{
  "d_mlp": 768,
  "vocab_size": 8048,
  "activation": "relu",
  "norm_place": "pre",
  "positions": "rope",
  "qk_norm": true,
  "attn_scale": 0.125,
  "tie_embeddings": true,
  "init_std_o": 0.0,
  "lr_head": 0.00881,
  "final_lr_fraction": 0.1,
  "batch_tokens": [32768, 65536, 131072],
  "train_tokens": 629700000
}
MLP neurons of a small language model. Each row is named by its layer, matrix (up: input weights) and neuron, and shows model dimensions 64-159. Each number is 128 + 32 x the weight over its row's rms, rounded and kept within 0 to 255. Numbers have three digits each.
After each neuron's rows, "fires on" lists the tokens most often at its 100 highest values on Wikipedia text that the model never trained on.

L13.up566:156142146173151123135132121181110149131095092090108079162122165188124176158085105124119063111142108195171117134187107124115118161105134147119121110137121102142115182129117165195124101174086157113152123138182118104125144175108105141118151099126192125067100170162071148144177141099188132098
fires on: "| ", "(", "|"

L2.up680:165127136117142135128123113190148219118094123100121084123163127097135119136066136088113183090166115186124115130137154073145145128157093097115075170109150116093124090099104111096148144188123159145154146183097138104186094104133116176156138151106137166128110140148104134147114109086095113125
fires on: "after ", "while ", "After ", "While "

L13.up11:143122157188133161101113119150071163131140137105119105148151030101131140150060139138089097118153063177118157119084165135089182135143110099196129177169121065141133105143134096170114108131157169158158109099113171174175141126082083117065164133165134133094082124183103182081122193115130102118
fires on: "| ", "to ", "or ", "amm", "Gl"

L6.up317:174162148180148080100099157115113148124101138150096083169098124083120108106086140094139174142094138143101152121140152128166165122155034144158103167108066152130104133140085111106063138148052137146157151120209144168147159099097110147069135167101090201079106153167088082146200100101107118147
fires on: "th ", "st ", "rd ", "nd ", "th"

L11.up304:173157146225074124164151137117137121141147169091125156046201111130190113125140137130113059163129109135106110130139139142134157151132091080108113112105141086102120091125119161163129123159117129153096038159146121157132152103136123118131143116043165201126085109136146162137107128085177050134
fires on: ", ", "as ", "to ", "with ", "of "

L20.up16:171133117132110129157113068162186122181161141139185129137124148117142139158094136131094124139086136170100100170079123135085141126087132121102120254109149091141145160076137085161120110102179150118138085134107117054149154120145181112152149119116189185106132133109072116150207098120127131134
fires on: "s", "(", "cons"

L20.up459:142090125138129050167162117065119117138093175158128065151125088075123140147153133079138128177083142112113143115122056150145110084133107137127145126123117118079139120132167081138074146100094102135153179107150148152136179219177132141112140129118156172186121150171169088165117196124127121159
fires on: "ch", "pl", "met", "New ", "ac", "Pl"

L6.up53:126220147181105163120114153171107184114075130092092106096118174090095139172057106074154132086110066167138132175075142187123121163108126107203087144153084114137119129109119110132093130138072152146126106139115073146158111131113164120128209139142132137077026101122137160160140092045136076180
fires on: "."

L20.up240:138163108156140143112133124188188165172063143129144106149154149081055052147124135079112078162108107156133101109112072104158133132150169079110094198074130105147158130069187088155108118072182160100124136083130147096127139138125129202116111109095187125119106126157090155124138150083093046135
fires on: "s"

L2.up535:141154112105093108140140121125131169134069094127086065135140159044149126098049150108134117118129138211124175139155124070164117142154058089096131150114181124106107119108105133132134162135162115113133202199125090095169151133105114167148117067082169136121143137150074106169107175098112064073
fires on: "while ", "When ", "if ", "While ", "If ", "Although "

L11.up694:162131079115113106171138153124129108174056130097049098094106142153132132094108149169085170163124140115192114095099121163123145116118125180105116142110093190097183128104121189128043146149156158162184143119176163100169095096120141083097162085103169173144162094112044106136136115117179116121
fires on: "st", "tion", "ent", "ass", "ay"

L13.up492:095153135194164103099129172133150131132163162111152082153184141132145107127096106114067100157185086176137124125148167110165158124127110141137090145070096095100136103141128168174118124155117078132132086153176074164156129088148150156115206162137176133101136150133134117177150100123148053089
fires on: "and ", ", ", "with ", "; "

L9.up142:088114090139119107166085135118172164131120106126153135144173135121139127098128115171120132143169095127166094115169106161154158116128148132133092146098104124142120130147107149121068129163112098112189051177105121135145103174099067141115157138162136127078097164130089133182160121160131107091
fires on: ", ", "; ", "s ", "Smith ", "son "

L6.up269:176174102215112107123108143103098086122158122158097138113109134049104149123079166095159146214172110116123151131146124094135152109154085162128174163144114149086152129099105156121080175129133192128131195089172093121109083188091126123074137116102109162099145125151091120207145095137089111083
fires on: "th ", "s ", "00 ", "century ", "st "

L11.up298:109162173174112108128122097150137115123085178168112159128116124128137142126111164136114131091119120135098104117111118197148088170149126056153136134138091153121109103116149147109131172139105177134117101137113102161130152119171144178065117131108153115137079157141095136157200147136161078165
fires on: "."

L15.up241:130159125163130146104025077153158121120078201121108147100115129153179114138066119117083108124057089154104113203107109140108154102110126141152104174149119084106123127155148144151117144114122138137159132123113105113198137162032181125122155138085168150164153155135076144101134117140155096108
fires on: "is ", "=", "(", "f", ") "

L12.up294:118119079168135134134096162130153173144097119125128154150182138142137089079092128117150081117156145195205109115214126156137116138162132114160133150119057161121100144124154129154086152136071110141171094151167114185118157148056117186105216125102126125112131129136086164159143166091126079104
fires on: ", ", "s ", "(", "=", "| ", "Jr"

L11.up700:120185141169120056129067137190128131199101198063145121115185130080147123140090138129062071100097124135129112198119113140119128086134130111129128168131144128144116136094155158094087156130113144131128168119131112144147136163096087127072124165111181091058113145115139151103140129124121148132
fires on: "h", "of ", "ap", "-", "th"

L15.up730:089106100156087134096106098164158133148119147129145107135073150101162082150151142083086106127107139126120098135176139110112130098130191125137135203123130096141150129088149115151154096150142171118171149170124118032127139052121149215066132128146123141109105095119077149158177114164157123112
fires on: "|", "\"", ".", "(", "by ", "Is"

L11.up486:169199158149106147162115158146083131105131202131138147161166127112105151143063103104115058125074104171107124156133157160105108139152113110158103121161146135112136099051090099148096126138080165161078116077096110164190107122131092151043128129082167137112108103148111163135143130147149134179
fires on: ".", "of ", "or "

L9.up247:173120151145128131232111144154115097136170131064126091108182126144081100152073175113103084216115056121116100168070159082179140112139106087203136123103112123140152068150133161153144142097118098143119137078150116193123126118153107140121134174065135160130130079142132170159132129079127064125
fires on: ", ", "after ", "with ", "time"